config.yaml
d_model: 160
qk_norm: true
grad_clip: 1.0
MLP neurons of a small language model. Each row is named by its layer, matrix (up: input weights) and neuron, and shows model dimensions 0-159. Each number is 128 + 24 x the weight over its row's rms, rounded and kept within 0 to 255. Numbers have three digits each.
Before each neuron's rows, "fires on" lists the tokens most often at its 100 highest values on Wikipedia text that the model never trained on.

fires on: "r", "el", "e", "l", "ul", "il"
L5.up579:086105129107147105147141108161132171170135128088123136100113100176106106154138117131114142160127083128117077121114153089097130131141157122138092147154133129141122164118130103134136147104112120155129104184129139116156125126158109152151099080149134139088102127155088116126085131161137131137129161143137104110151124133123138098110133154138114128113127141107118148142067134090160125109073142165096134143121134160170118103145128124118193099125098091142084169132163151121120140119077121

fires on: "ice", "ge", ".", "V", "en", " V"
L11.up259:138125105120117126113148154101150198067158113146166179102133119110104105159166119119112142123137120133154107115105118103141107111135172101130092150148118103148158104141106155134135121190123137146137128124155167122120145130113128124114147094119117121104150127117112145111131097161136136092093088168126113102114132159111117158107113116122078150138130098110134107161116108132092086144150126072096116135175098117063093144124115110122125107125135109127155114111168076092153153136111125

fires on: "if", "eng", "ly", "rit", " Jun"
L2.up551:125098130142180152128111179153120110140166179113135110092111143135056105120134103129121116156176133117146146116170115090168132086146120114086134113116109123120091149151131150085126127154137140147133124152064126137113117110180130095094134154148118127165133084136126145102085134131141121142122139162094107092123108156107116128083108107146137136133132113143142095116142152112101109137137134123121082142115126150090126099174154134141155107148134112125169118145128154107182178121137130

fires on: "and", "ay"
L11.up599:155135115126147108112101109164136190064124115156096158131150118151114153136135136099102137091114127129123111142111127142081098104138155084145147155099107100121154136134063134103096143101137124142144112146120130146161124133082180092140080125136135158160140149141121110097162094138137114123147163163156150137127122156123136137104133145102127102146145127079169123109148173130112090169163109083129147097170107133104132123118128125085138127122110146113166134140154116114138170106106108

fires on: "$", "a", "ay", "ound"
L11.up327:173141146125117152112142148133133123133146163165105142155118135134183103131127135132161116097103102128092145111094141134130124162139133108158153131156124118129157122135131109133133155146115119095151099162095147105126128121101117091100098151123139146158125156203155072136170148137159126114107120112140165140093156159148082136139125148115156156123111141074115150099171173105133109143122153095154156102152109134126125119101095127071114076146117146146129148136197130146149115126118101

fires on: "ra", "ay", "uc", "im", "F"
L11.up523:142153096124140131131145148137147167115131152161139126158132145169166094130102142091144104110112120103122136110133109123120120153118176090170127158123110155126101160123079153120131169093126125122134130148090138140102071132109128093162136145133152118135142167173123126121138154126158118100183170094163178149111139119113079129132130131138162153128127124095136121127139189071093141140119115089112131109119141102151071159152138102091105098107122157132104158139120132165133131097129120

fires on: " B", "B", ":", "vel", "^"
L5.up197:113094157162096124139141112137107082140105129096117142125096138132167103113129078098118134133102147127111143146142114156120108145147105132169148106165116157147121120176140140145138137113151123110147128159148148117175131120087150116121167140133143119146167087116135126128146097102148123144150135148189085118141122113091109142149128108131162140148125130165131116134169091155108169121169103101174095117165146125102138165092159120130079152104163139195100122126137119144118097117168157

fires on: "t", "aw", " rec", " st", " v", " app"
L11.up336:105157171097142174154126160113137103135183180109116115125119085152128171147123153118173143145149147134165105129113151116145090113128105143136151101161123100135074100119135125092104120124093132096132143144151125114121149149109096153101123116112101144140138134117146139121104134147122124132123130194093104093143162159102112150151105114116120117172116154113124128130119123122120094092108105153108100122110151147103157130138151171171114126134183126151157075113174098118167156154128152

fires on: "ul", " p", "r", "oc", "%", "b"
L10.up266:135098124156103144154125170136105141119077107134087114132128143143143153108123129143094144112104102120113081103119134141126161112086124198188188115125123116128097122175081127077135119107151121134110122117181153121123118131152120148111156109114149101139116136052134125161126107124095129115156123115129108140145144157106155159113125164134088144147106111104120127105159112104196149130159120130128146127141119131105124122128134142137113144126165064130170138137153131148101127095129112

fires on: "ing", "s", "t", " r", "r"
L7.up209:104159120122152104116097118158122095101119109143162125136147124150157124106059151128154135119116131139099083130165140131184123126138118118177124057103111159112095121143155098140135129149092123134116123126072106112139151130158171081153145145171099129123132141139124114094091136108107123146117108076153098122121119145159163137116141129128138148131111134129130152142149124111062115156111115185152084117124116152110095120097122140117081134123145128103141159134109180148112160119133150

fires on: "e", "ry", "one", "ball"
L7.up322:124091139126127113093111110092139132106206109186142169158125095122113107120135108133149148134140082121132102129162133126112157100084155122139148151107095149116108151142147114141097123087160140155133134146142168131149125107120125091098105132132111109103153145161108137122164133125123117122112131173096115112129112129169118111125150124117108131170129173137124151128133164148144114181133118112151126125128128117111097070125090123198141134163116196145152156112177142150098119134136109

fires on: "ul"
L5.up215:083128110127145076103112142146121133134111154112121165099131161141112090144187141130110145096075117129145117125155131105117108106126130092163150121156111105116107167120126095096158173112122134104082102141179141140162140137152133153130118093145129126138109122104132125125119147118120138171112130122144085088126088122121113098140119091131094152118108119157141139124100144104135128065138136142118164135128142131119137147104121134156178141158061077169104177123181114099132127134140122

fires on: "p", "a", "ampion", "m"
L11.up57:143144149086098165119168147154122096136137132118123081099123134127166072145080117162134133159134108125121143138141130087163105169107097166153186122176122145130109115129128100111137139152082134146128067128127148094142115151117069120122112146094124161137133102113157150167109187137111120124124155150152109125101137066145142144138133148150115123104105132139136104090121168105140165145136138160151120117100143119135150150106163158141113130144131084111143153144123121092113123150139141

fires on: "w", "on", "il", "t", "c", "her"
L11.up110:088109115138075131153112148134145108134112144115126161163122116156102159122145163157144124103145131139128097189153150119149125103105120102132182126135068121106157114136114077110101137154123125132196079100134111131179147131117143156136102137096111136127153106100130127150138136150144124113100126165145145151125065090141162110114139142108128133131147154119121098116123167150134134125113122158115120086118104196172136092126159158127137137142167107124139152128138082089125144128106122

fires on: "ork", "ct", "act", "l", " season", "gh"
L5.up508:144134138147082144150107136130152114115085137080134089102118101189118113119088143120103121114153120143160098141145146141066125142132130133167131082125133146088150126111140170093159123123102112119099143127132123118099102121142096110090090143142129118102134207145116138127127137120123125113117134107076142131148133095169141119117145129095156140123126126059155139112127102149120106165090143143147135141123123160165150109150119145115126114132173134101092176107108153148131165089167132

fires on: "b", "ib", "S", "ul", "f"
L11.up621:124103139160157122096129137097095111155132107130153109148091130115075175121114123092145147111164102134121116090155140152133105132118103142111154110118116151127139116083142129164122099104128121146162107128100075143149144119188133094124123119116143150137141134122163156127106174117093126109150104153115121166097070083094133146163154092139126125122106126132120148104116164137139117110167090141161125137127104138123191108095168149170141157125172156157122156139134126105107124125174154

fires on: "ive", "ong", "0,", "one", "4,"
L7.up2:154094120098132129075132118120098101128158101130094138127121139195084105157144107176099133106142078108148133138109119135105130124138136123167179166129140057099092178163123140139144114116142142164155138139166113131107115127127146120133130086101172109131099187143130151122116126108141122127110120156134163102149138118175094130141128144097121111144141106102117115125156127159148118075139149111107141104156116122129123102111148137176144174154112113153122131105166101094118116140144122

fires on: "ver", " =", "p", "u", " 6"
L11.up465:093108104158152130143108116155104073159094139123094149152115160151175145113111109147144112155123116136114144137116145140162131164107097153123132148083112131095128124094168113131111166124138115095153114144162091109125075142084110153120114157140144146121124118144162123123127149091121113151122134121131167153105110072155115141099131135140102112094118171116107155061154139112161139133118103142146096128077127163173083157127111121145120088119103111134109170125084145157121112118120112

fires on: "e", "un", "ru", "os", "on", "in"
L11.up243:092116108188136134133123133123087107134124132113070171147115148103122123111165132142099109156150135124155113173161145169095128071152130139121159135150104106127155125155150138102104146155122137156144097081102052150139104119141133111143098136143145154109096127126145124129134093133150130105095165109159104148105104097097141103128144112094128086166121151148118114118122111113090115086081132139125191113130095122158117119158114094139159137126122130134108096146118160100149155132123121

fires on: "R", "/", " k", "1", "p", "E"
L10.up399:118098089169121153107132138127086155126097116075136090158104112137130176117109138108062132110115123117137105162153141109128155124088128186069123141136110126128063109137126133157157127092154124129143086146145156139109158130179085130152125133154137100146128135133108126146108093156134120123152113115150141167118143156163133114146145165077095131159171155112091136112145139146107077110131153122156115106126114130136158109139139128099104129141137158114151144138112117103144125079129109

fires on: "un", "qu", "ce", "pl", "e", "|---|---|---|---"
L11.up334:092117155162129114132132144092137053179145149109085129171108130132156122130150127134147132167122116141108151146146144119095118134160100156142155131171101106124172102132156125133099124181120129114154056124110117140131099117158086133094108150150125131100137109169133135104155110078145134073109136127129130135102125104115121096119175117102122134152143139115099128084099095095131115068137124105143127118131110145164155103137105118157171135156117099124134101149148121146117109118125157

fires on: "w", "ach", "t"
L6.up484:155174150119112164152095141129133144139148102093131082126114102120115153128119108107094131130173090121111137096133118096155149076111133133117152112149099072109127134178109124162121124152148105113112158137170113098152091122078109137106149145179102086154108123095118178142101106140118136128100137135131095165116107143110157069144102138127184119144127134128165133140106149134106140159147142087132146111119146156133166126147117134156153104116113148159117104145132160149140104091165136

fires on: " For", " U", " to", " one", " com", "f"
L10.up285:146125171082128069139141120158121102078157081136118124097173142137103077144120142112117127174154189119117090113116116141097130131109117078136142178173129129114124123118132124116090157121092117132123129126090107111154119115093130102139141115118127136116139086128169099140093149097146124104105107143141160099095129112129121097152123123126141122188114126136127171163133108155128136130086109085126100124120115125143079136152129130147154085157155149127159102113119129095153130110089112

fires on: "qu", "em", "eng"
L6.up33:120140099150143123059147136113078135132139125113120172155110138143115116131155116108156134145150163130146107158127112130148117150109133177110195130158162164133151110143071124129110144100117131104135107138112084149117152129102097128156113130131121111110173131147127169152177102135124133152107132116092143074153117153165119130127114114088146117101129136125135130096157144118105171119089153129079150140167126123162112177133124157168102126140178097187136162111127130134136132139132122

fires on: "or", "al"
L5.up603:103161106095117124112102126165169128118115099099134047154128130152107159103128107129138142086128070118139072129138143115102168110107154144174132105120123104121076133153100100145155150145118117087126127149130179168104130140113130070147090084144117105137124162118109120142137094143139135110154134155139145108126080142142154146138123105121177125124103109165119118164165136159131136151112080140112130129109136142150105140096137139147125109077095142138118125131155117138121119124086126

fires on: ",", "enc", "ubl", " =", "u", "]"
L11.up256:096102170134147144186132130125126111167160116151087142162144131171171166127113136106146106140104107121104142126160142143120179159150108123162127151102108148118099124144142117137136152135119139106112134160119159111103055114113117181118106137162125095088155187110135130117128127108156125088128151132083180128122114141119090105105166152149125135121142124135105164098089115073109155155103118104129103110113135121162093136147144120127133104101093141103112126136177131114107128131130111

fires on: "ary", "um", "ild", "ain", " y", "orn"
L5.up78:125113135143132089158141126141112134091089140166106153121096121110148158123153130115110111131135131119100130154166081142136116112144122120139161140114146121134145106128164139153136112088129128150145142096101125115130127122173150178105147149071139164126156051114091137139159152094123131139141124104147103118143191174118105139113108140153096092166133165125128108099150118139117153082123132152138124127119154147130185141085132111102119118134132098143155064135117108179146142175143126

fires on: "os", "c", "iv", "uc"
L2.up161:115137159106120117095142143096142089149086135164139140144113130113160156154140106127100144103077102154153143159110127170118145117093101166133160088111148115141094112149087100090139124069112117118119187122127089107142157131104139150166123112149137155155159169131160121113149101123137130108171140124102174163099172118118152125131149135153170132091098138169103119141134123128117142104169126125118105110098100135108159147116097129121149093132166099100162145130129123137130121172117141

fires on: " /", "p", "1", " and", "bum", "'"
L10.up434:167124104129189144096116129130063128142104115106155137132112131116121148148113136130109119068114129124138159125115152138144161098127162096073128139137101089104120118125126132159141165111141128165148122143137117137121169135139081155160099119161140143148119176120117056131153127153147128103137104134106144186090138141157141137096113143110112123104143174145118100125139163125099161107140156195101164112115135132101105078101145136134100147110132119101126151131144111134158125112102154

fires on: "s", " sub", "or", "ip", "re", "ue"
L7.up0:101137182143143122109131111099130136103139097136107119122139127129157099129131126124120143136119149131157078125144160153159152139140093131112089149151132158147137103148157159114115105134128137143120092181138054102128158125137130137136141159079114144137098081161147098133107115136113133083129128133161141138143124107123152073150147120105125145138120145183118164100149189102093116055131131151110133135141134126138100108157101128154131150123103131071091150147119118093135097166140158

fires on: "in", "ar", "or", "is", "ral", "os"
L5.up377:086122118130140109092117145163121152155130128130122166131084167122138158130176101143059135100088124139113135069108104106099115141129153128125153123141093074130125158075125127143131126142127129150155112104142122129144098129147150138175108098108140117106116116137104142110132103124129118110146132151152165105150088118098120093114142132120103127081112122163139141127110114130100128078121097195137157155091141145147132139065146101132159107131082105131128150135157099149140107089095119

fires on: " |", " St", "f", ";"
L11.up610:116107144163151130113112131117119119134150128134119094131132109143125126130085121096158139100153110130137097118104161159111116115120118142115111118141111118076147185131116122098104140156119135090114121175109050130139083135120165105120120097115123145186150151098148133161129103125104121117199134104141158157108179114144121094174105108119119156128107168112114138132118178084123094119143117143128149123192154133115142117098132102121138148099140121131076140114163176131134124134112102

fires on: "Z", "pl", "R", "qu", "em", "v"
L6.up117:093108093126156098126178145133155115151087120146136129112129101134131128138128103131138124149128123127150128182093139138103102124094133171129168123140168130178156121127086109115143130163137137125111100187128126099123099123112116108111119118088155134096151142143129133143124147127142117163128148096112168089153133122163156112129126137092166109140135116149143131111107111151133126167099104166089092132172124164132113141092123139110126167185134090164144112114150185153117112202115127

fires on: "u", "y", "o", "ist"
L10.up45:120092121132138160165112178082137134182127116125158137140135157115086110104123110101085130116118140126127111076107122117099129150145110107162124103138144142125117084109094142110121146145096129113102158110150091106107133134110152119128122141111128149097123158099156124170181172155135132164135150161096095144115150162097107118088122137141182109097137125102128096175143127070158128161130123144143154130142186126110091119118105114127114169166092141134106124102149144140115143143098146

fires on: "ist", "i", "b", "n", "o"
L10.up95:126164136131143161158102143092173133189125097145133142161140116116060159133162152123122123126134122103121142082110172135125143123194129093121134126151117107115095084119124124153133138156103125151121151119154107109089098137120093100160135110113121155136107121127160154197132095137090132146183116100100146160094131100150125159151162169127178151123134125113141119142129110123145143147171140137131151126116148137113165119141127093060122140153103139110144116122114103127111126151122128

fires on: "-", "s", "or", "ing", " sup", " cl"
L7.up165:108171157152147147125106128120137133114127117141136132105134128133166119133072133102174141163101126140118127104143137112125126148136072149126084088142155181124137095169111136117140153179155138138094113146110094121155108118121135126107133140104112130130147121132173075181053150172179127107094128121139114124117123134174115096138155080123147127115119172151113181106130122093099137093117103133153084138109125125106120099153132115138118111144136101116115134136116138142121138176167118

fires on: "ov", "i", "old", "ri", "ist", " serv"
L10.up31:110090123089116102114134151134121097195167156148129114170134149078094169152105110126100124134111102109106129067142153152114117154150145108147144116111110100117105112196164099156122116150132121122112114152144147145099150133131091100165159139100148131112166112118114113177141160132126127112134143098132184145110115114134090147142159138142138151071126140159153139098136135151164143106154101119159148128103119134139162130114194117115104138129131098140147152147156116142147146124108108

fires on: "g", "es", " all", "al", " Z", "el"
L7.up476:107133120136124106144140126119183158106127136173102114124126143103150144150100121149092136102119143121154140099131133111140126148144169122113125118114135126176091091160133177140151169154142130110140098104145116097151154136106108118141126103118127145099118084132122120150137111135154147156116137149168113065121165084135128105138133084145138133096135147186115104151098146148119111093059132162133156156164131108139161144201164156115109122142086143109092110120152135108113123136149095

fires on: "on", " States", "il", "er"
L11.up593:108106083118135144123146140174120139136110148112107135130114110116156151140122128133125112119112138147151119161142135120113116073111149056110139115127100098128133112174088143136109125149117129132143117090069084122165145122145126096128116108110130138141122120119189146163086073154108122133092165133141128124109098104094187106128126163084106057145141171129113101130120125139121096088135132100085138094149121137131146116086096149110106132132166129106159117127129130130128109082116113

fires on: " —", "ball", "rit", "(", "a"
L10.up405:133156099110083115142171106132144183172142165109137102189165129092115179129108130080164118137118112124129152118102121132096136151120133102140126189122128138143104157126156140187123116129100118137143107108106077109097110131107125080113121166117149147112180141110149137114094137128158128126087101130112149128139088133194115130134139132116101121135130138114140164100137084164124127095101098094144130121152139146144146142178157099093125131150108153114154135126112119136142113126112129

fires on: "ish", " Jun", " May"
L2.up599:139147106120126099113095147104211102090154125110108119118104159116127141115128123176075140085095115141090077108152156123145121103112111117108121128106171116146108108133098121120136117157106131128111119126108143165143136120099143095113099108124129112146156152129096109065120112139101143156129122151156080127173101122117074083124130153123085157109149141116133126166129112147125116104153108137130102130092153150107115117146151144175127147146100140145112162128106115093103168168112145

fires on: "ic", "ond", " St", "ary", "ical", " le"
L11.up417:088146130116137120098159130106130145111151154110154146106140106137101156152138118144133136142184130138173147141132135138126119091085126166081149133130139146133141113119107152145132120190154128167102168130131080127160159127151114143131163094153116177128121104118132106131124100113122139145096097131113084150126107143111126156153126104105103179164152115124127111167075071165132136087097121141100151130120110155112158128158121128163132130116202146155151075118109125107112123149132132

fires on: "or", "os", " 0"
L5.up231:121181118109142133115126126130137175131129105128134127156136140097101172142158078166112117106161105137099126105077117134113131123112135126113127103117165083142112178121132111161110137150117136091163119164092126115114135129153146105157122091120129100114119152145105167158154095109150109071145128150136160123135099144137188119133140105075136129084140145143140118118103143124103093155135113159138153146084139146133127155123158120148145104103065119099132124115164102130165080116095095

fires on: " P", " St", "c", "k", "C"
L11.up40:151067122131094153130137132117136077142095116146133101133171129161147130098082138157152130098169084131114104101081176114161124163133093130122120122148129105118134155120175081156100123128144133121127142133133086107135122140119096131097126157161102110162093109115151113125124154129113125144160059145132163092120191106175126139126111115137110143091104125076097101096169127143164146151137150143163119124159116160109117134097136150134107117161127125150134140130126144112139126131111128

fires on: "ir", " rel", "w", " Cl", "t"
L6.up568:123130147111106129215099126132111128073137132107110104132124130130144144152077100125102120090093146117140126126115134120150130140081117166126158094119129093133151149120152139180099085150148132151110107099118147121113104127114131173095124110123128123129130157137125163126098117104092129128173054145131116123113108122119110148120150120140108175186133096159106121147153142130146171167188112089116142129117106103146143124144125100144069121097124173121136099123122138143118132110125108

fires on: ":", "vent", "^", "act", "B", "ew"
L5.up383:150118155127075158148105138109145079081122125094168114102133085162132122131056153095162093164121128127138111146119138146149145123152140136134129089140108157144149082128140111137134132117142124141153112116096159141158143132075128102087142144088150124151156115132123122152183130105144129146125083133140152193141129137128121142128112125120150094157130158141132129097173118143119143156159141091134137117154133124103128129121134115117059106113164154136141082133134105126120094129182156

fires on: "in", "ep", "g", "ort", "b", "op"
L10.up548:118142092123088102137124158130092133157117185133105112146150138137119120104169117126123114157117088105137115106176111142156162112080094138123112144128142152117144144147114166135128108131162137146123133116149148119116141109144117165082153128107121055115095116118078140080131168119118128131133154118142118106157122150093105128071130093122114104114146104094149140101147127155128109149139141113152094108143084096103168163162102165141058129136141095164142138124141098115120109144119106

fires on: " col", "io", "ric", "é", "ther", "ier"
L5.up516:131139105121145112146149117139137089146115147125123129109151138140121094143145159159105145151105101136139126083128176097183111133146136037113123122149177171132140159116119125096137126123097125110125138148128140108133135132158121096154137076145114147169113093085137140128126137144130122112115154132092060131112116126161173114146160117169137162140136133090102123126113151130132098112109115150097139135077153123127112112159102185147141145143068115145093133149135123105125155159102107

fires on: "1", "ia", "in", "ong", "it", "7"
L7.up407:162114087103138128145092140113137102158118129123147147078155126149146174153105118107098124146138152139113145182138127120112112122136134151185138115115135124125078140098115129174155148144131137151141100139170104095115128136118121120119115113174138117123165124146124156073110168113145119137083135171152159160153142119155111157150104156130115084151120114108126165108123103156132094133162176121074073123113154112100136086086109156147101102130083102134108108120145098126132135134117126

fires on: "if", " K", "i", "===", " M", "u"
L10.up631:105150108092074124136166085153154146133118122151132136150126105115121175130140142143153131113121113128124135107126140148100096156118144112136142182132129120139128165112158093125127117139091131138119146134115106089086160138080137083139129165119141116103143133126157068119133174211131128085129098124115135129126088111125082129131138107103114185157119124138136150119165088138162118111118133059168127106174133136147125130168153112106140098116134130096137115121095100110133154125115119

fires on: "ri", " 0", "io", "é", "1", " Te"
L5.up238:112126137115104130139141100095129098087098119114147114107145175114106141198129130131166110141121122142145184091130123118136093138118100096137187113122120113138114139101105133150115118132114125086094171100133121111114116122132077095147160144145140155167114094133134170119120149157154139160120088109096119147135103127118135130134139105107138158088149167098122116075123142108102051131129142167122174119129141105094081109118131164115100154116084121116107133123157096138132116123108123

fires on: "i", "eng", "ang", " Jun"
L2.up612:111116140113164145123092143115144093119165125155144098111127158145069112150144114142084116160153170127114123114176118123169141104144117118078099143080150108108102098150097167133130151141145124168119129129078087141150128123105139149101113178117111172165112102148093140123103124123150135162103139141105081074154060144120154123133144092152090169141134129098136137167104129145099103123118104112118108126098150119149139103158154132140131119150116134125157109151119137111112119115127148

fires on: "n", ")", " —", " ac", " sc", "ball"
L10.up236:143140136120071108112169146139150160190139123098147099142140132135102122146147133079144129159120118108146166084118119151108154154122152116144142142151143110125051165109119144127136128198102123124145103099112117136094095121094096077133143111133151127127126137105175082079141159170105124112110120102085112154122127110155134109130119144108102151146138121123133172107135100130137143114128075093136173138125155142139095135177119109085145134127121157118128129117104129094148112129116126

fires on: " st", " K", " St"
L11.up277:086086174122158121149114117097142122115162185095124123126159118186098144133120134119153128124192080128116127129085134142147100147087074154121108112127108128129127121098109141126129140134155115112116149135111105141137112134111102102117117141116131191174166132131119134178140128139159132132136075169106118150149165128140115115162127105115145192127120138090116097103113109122180107153141121166141170121143114164092164100153147170145144154141142133117119101141142141130135122137123120

fires on: "al", "on", "l"
L5.up364:138128137077113100174112140148192132131128114106128073150134108153099107105132130139181136127098070136154085161134172124078091116122151124174118118146107124125098186135121162125141144118087108123131138136148147109078117123133123121142064125124131159125117138154112155128123151162113151122152162109139136102123140139153116114154129099136183152134097127098113126121116142150136123118092125128092150128118116156162092114144110139103125117102107152134105140142111143147136166106054117

fires on: "if", "ian", "ore", "ic", "ong"
L6.up399:160115166107175128132113107102157166084151085121106108078105107123109144107104150162104146117137145119100117093119140120116167132141109093156163082119139134156156111142139118121133125116165125116097113172167153098160147127125136139136129138118128120164095141178101081130114123145113123054164136155074153105091130157096164138151130128127139136120129136188163130155127110143162148128108133093127127134120165128109154111132130147126136119134111120127108090118157178100119152114167128

fires on: " or", "m", " and", "orn", "ild"
L5.up456:119123207170123090145123128155084124126112123155131133107132141156164147124167097114158131123104150125127177158143113162100115111126098169107117128142114141130142151149135149140136125099161110146130101090168139154178150132151125144109141105123128153118138050114134132119149114108100139135103139120177116126151107107121073135122117085126126122129113123148135118137106140141106192110168127066128140115164143112129128098139100078109110136139173099179137096121145106128134117137111150

fires on: "er", "ch", "'", "n", "act", "i"
L10.up494:119115155121096151152128164102153109198137127115172159128130145131081151132111124110114126158080103120137153086141141137125120148173150113147115094067150129131095130130102153104145143187122130130113098124149118181116141119121076092133161151118117113119117143118159136115159149185104128135103116081095119130141148126131074115108112104113155162120137120126148127133117111134096111103109121145122189146109146146096097130147146086084135104138094146155117128122096151128126131174139137

fires on: "v", "ult", "R", "ess", "ge", "port"
L6.up320:122108093145151137128165121103101151144114122118148117173130171135120103128126141102157138136141122124147122136134133139114098106129105135128148116128149152106119127174083142129122146159133126123136131182118128169141107122119105111126137132070124069097147127138098134129161129186114118170125131101129118125159136124137156082173131120091118093097127136114112159137121129103159119182073145160094106118188113144135098147149119163121106134170137086137150117130191155114119164186097131

fires on: "u", " U", "f", " al", "er", "==="
L10.up227:134149152101113100123148117133142115128158091156160106154182119091094134105132151110156128094172136109099104144107116133104142184122123105145142158170146138147117165129161125166120129127117122124157133117119119062115133141068143125059127153124136135139154150123159104140106157114166123095088130157131167161141121113128114136127122160120133123160106097136120119104120095128175100160114099053150108121191146109137157132166133121118145128135133118120136120122154103119127126100105098

fires on: "ong", "%", "one", "e", "in", "ball"
L7.up304:150088106081160138097089097127134139131143096098151184096105127159123126151124082163129141095162105117113122153137122118111141093089160130175158151100129116130148128101162122142129114070135131157151143128148119122108130123106131112115119123152154113127116178141110146095142168122121131141125196152117143146141123166166127139115090181115116104140138126150117092124139154130158113123139160050122110130117140120136102079115104150158143104140113132150157105097173118107143113149109111

fires on: "t", "w", "ess"
L6.up319:137152164150134165171124130155091107144149102125094095129139105137170139142124080111122138135153117095129141095162154119150113150128112095111130088134098101138143133107164157160097134185159145153117097127143088160092122118106121108094136094129111090146129117121153166114134157167153147106099095141117114103134131103132110105161135134154120128121113155160123124108139148184118137177188137104151162126148136152119122134157127142112109072095142130125131119131141188075120119145100148

fires on: "on", "oc", "i", "b", "in"
L10.up181:168117121107124128192146166130112139166071090145115130115137128171114130121151116121108129112093108127158116181146116116144118135109112141123151107078143163115118120111102155124127126133165125127101122118191149109118088135093167144130148123138138114106087143096135093125130118120124132134128144110149139142076188168145112150113129156136091188125132113114119106136140096140143090166109160111137102130153120123081116144158151136125084144135142080136122173136161082103151098118132110

fires on: "ch", "eng", "ubl", "ish"
L2.up469:132084098100100194128092148104188130101111159108063089133139131115122114103115174136128138132144124135103131128144126098109093053131079115037146127161151141129104122122135136141118134129119126147130116153085158142119155126135154120109113109128149092119165073105142117099095150161107128158114124104123108119139114144116092116108111127139119116126147141114128092120153130123101161149123158119127139159164136098104134145130152151131154119156085142094138149132118130141122159147098142

fires on: "or", "ul", "ran", "al", "ol", "res"
L5.up25:104116090116166128122074132163127101130111136114127108091121155133125129110122125139119135108110100137144093095150144118126071097098127123159144094130097091134110179174154133142128166134114125093133133138169145162119110140140134147166095067142137126131116188120052139132127117166115115163136136116135094141109086111130141075103141122124082120088109115138119152135129153113124162135078105124114126130125132145142132159112122156157180116120072102134109161131155131119148120124097130

fires on: "p", " H", "H", "m", " P", " f"
L11.up517:162165106097120107086096117130101110067107117132126094100131156131068114112122111136118138107133116122093140140135121083138113133138127121175171152126106124138218080150104123154121115117106113157158088172167164127143130132150149116149144146109126149150142138113129172087138150086134127113122149138149127153117107084145120140140148128161111123095102078125128091126149185109111141120122127131156122127116116088130153109125168121158163131141115121127146180145131106112127155131141147

fires on: " Ch", "or", "\n ", "es", "el"
L7.up86:119168139119113133085142134163148156067145098149089140142122079137114109149182115149103143119147132110141123143091106141113139141134161109119195141144117162138103092115171128158124108127118120123148131168191135142098165135087137136101130085116142117121108109148087137153124102160134121154190132148133119083123143105142088110129121108131136120140122179154113131135135129121149136101088088147116144131162136131129106126181136140169132161110107160140109136106108097125134099119085105

fires on: "b", "p", " Eng", "S", "ed"
L11.up53:145111174097168099100111133135113065117130146094124076129133126190109129148128122144182144128133086118153113142092127106166133168133122126124155119145107144098128120112119114145132110116102148146121121180130135148122113151134135121158131123081117153131156088118143177110110135131106126155139122166151159131145105126111105180160138119143101178118103095136100098116138102118148113120073090157111127140155123127100162125106160145167157113132164104136133132123105192121138140149169150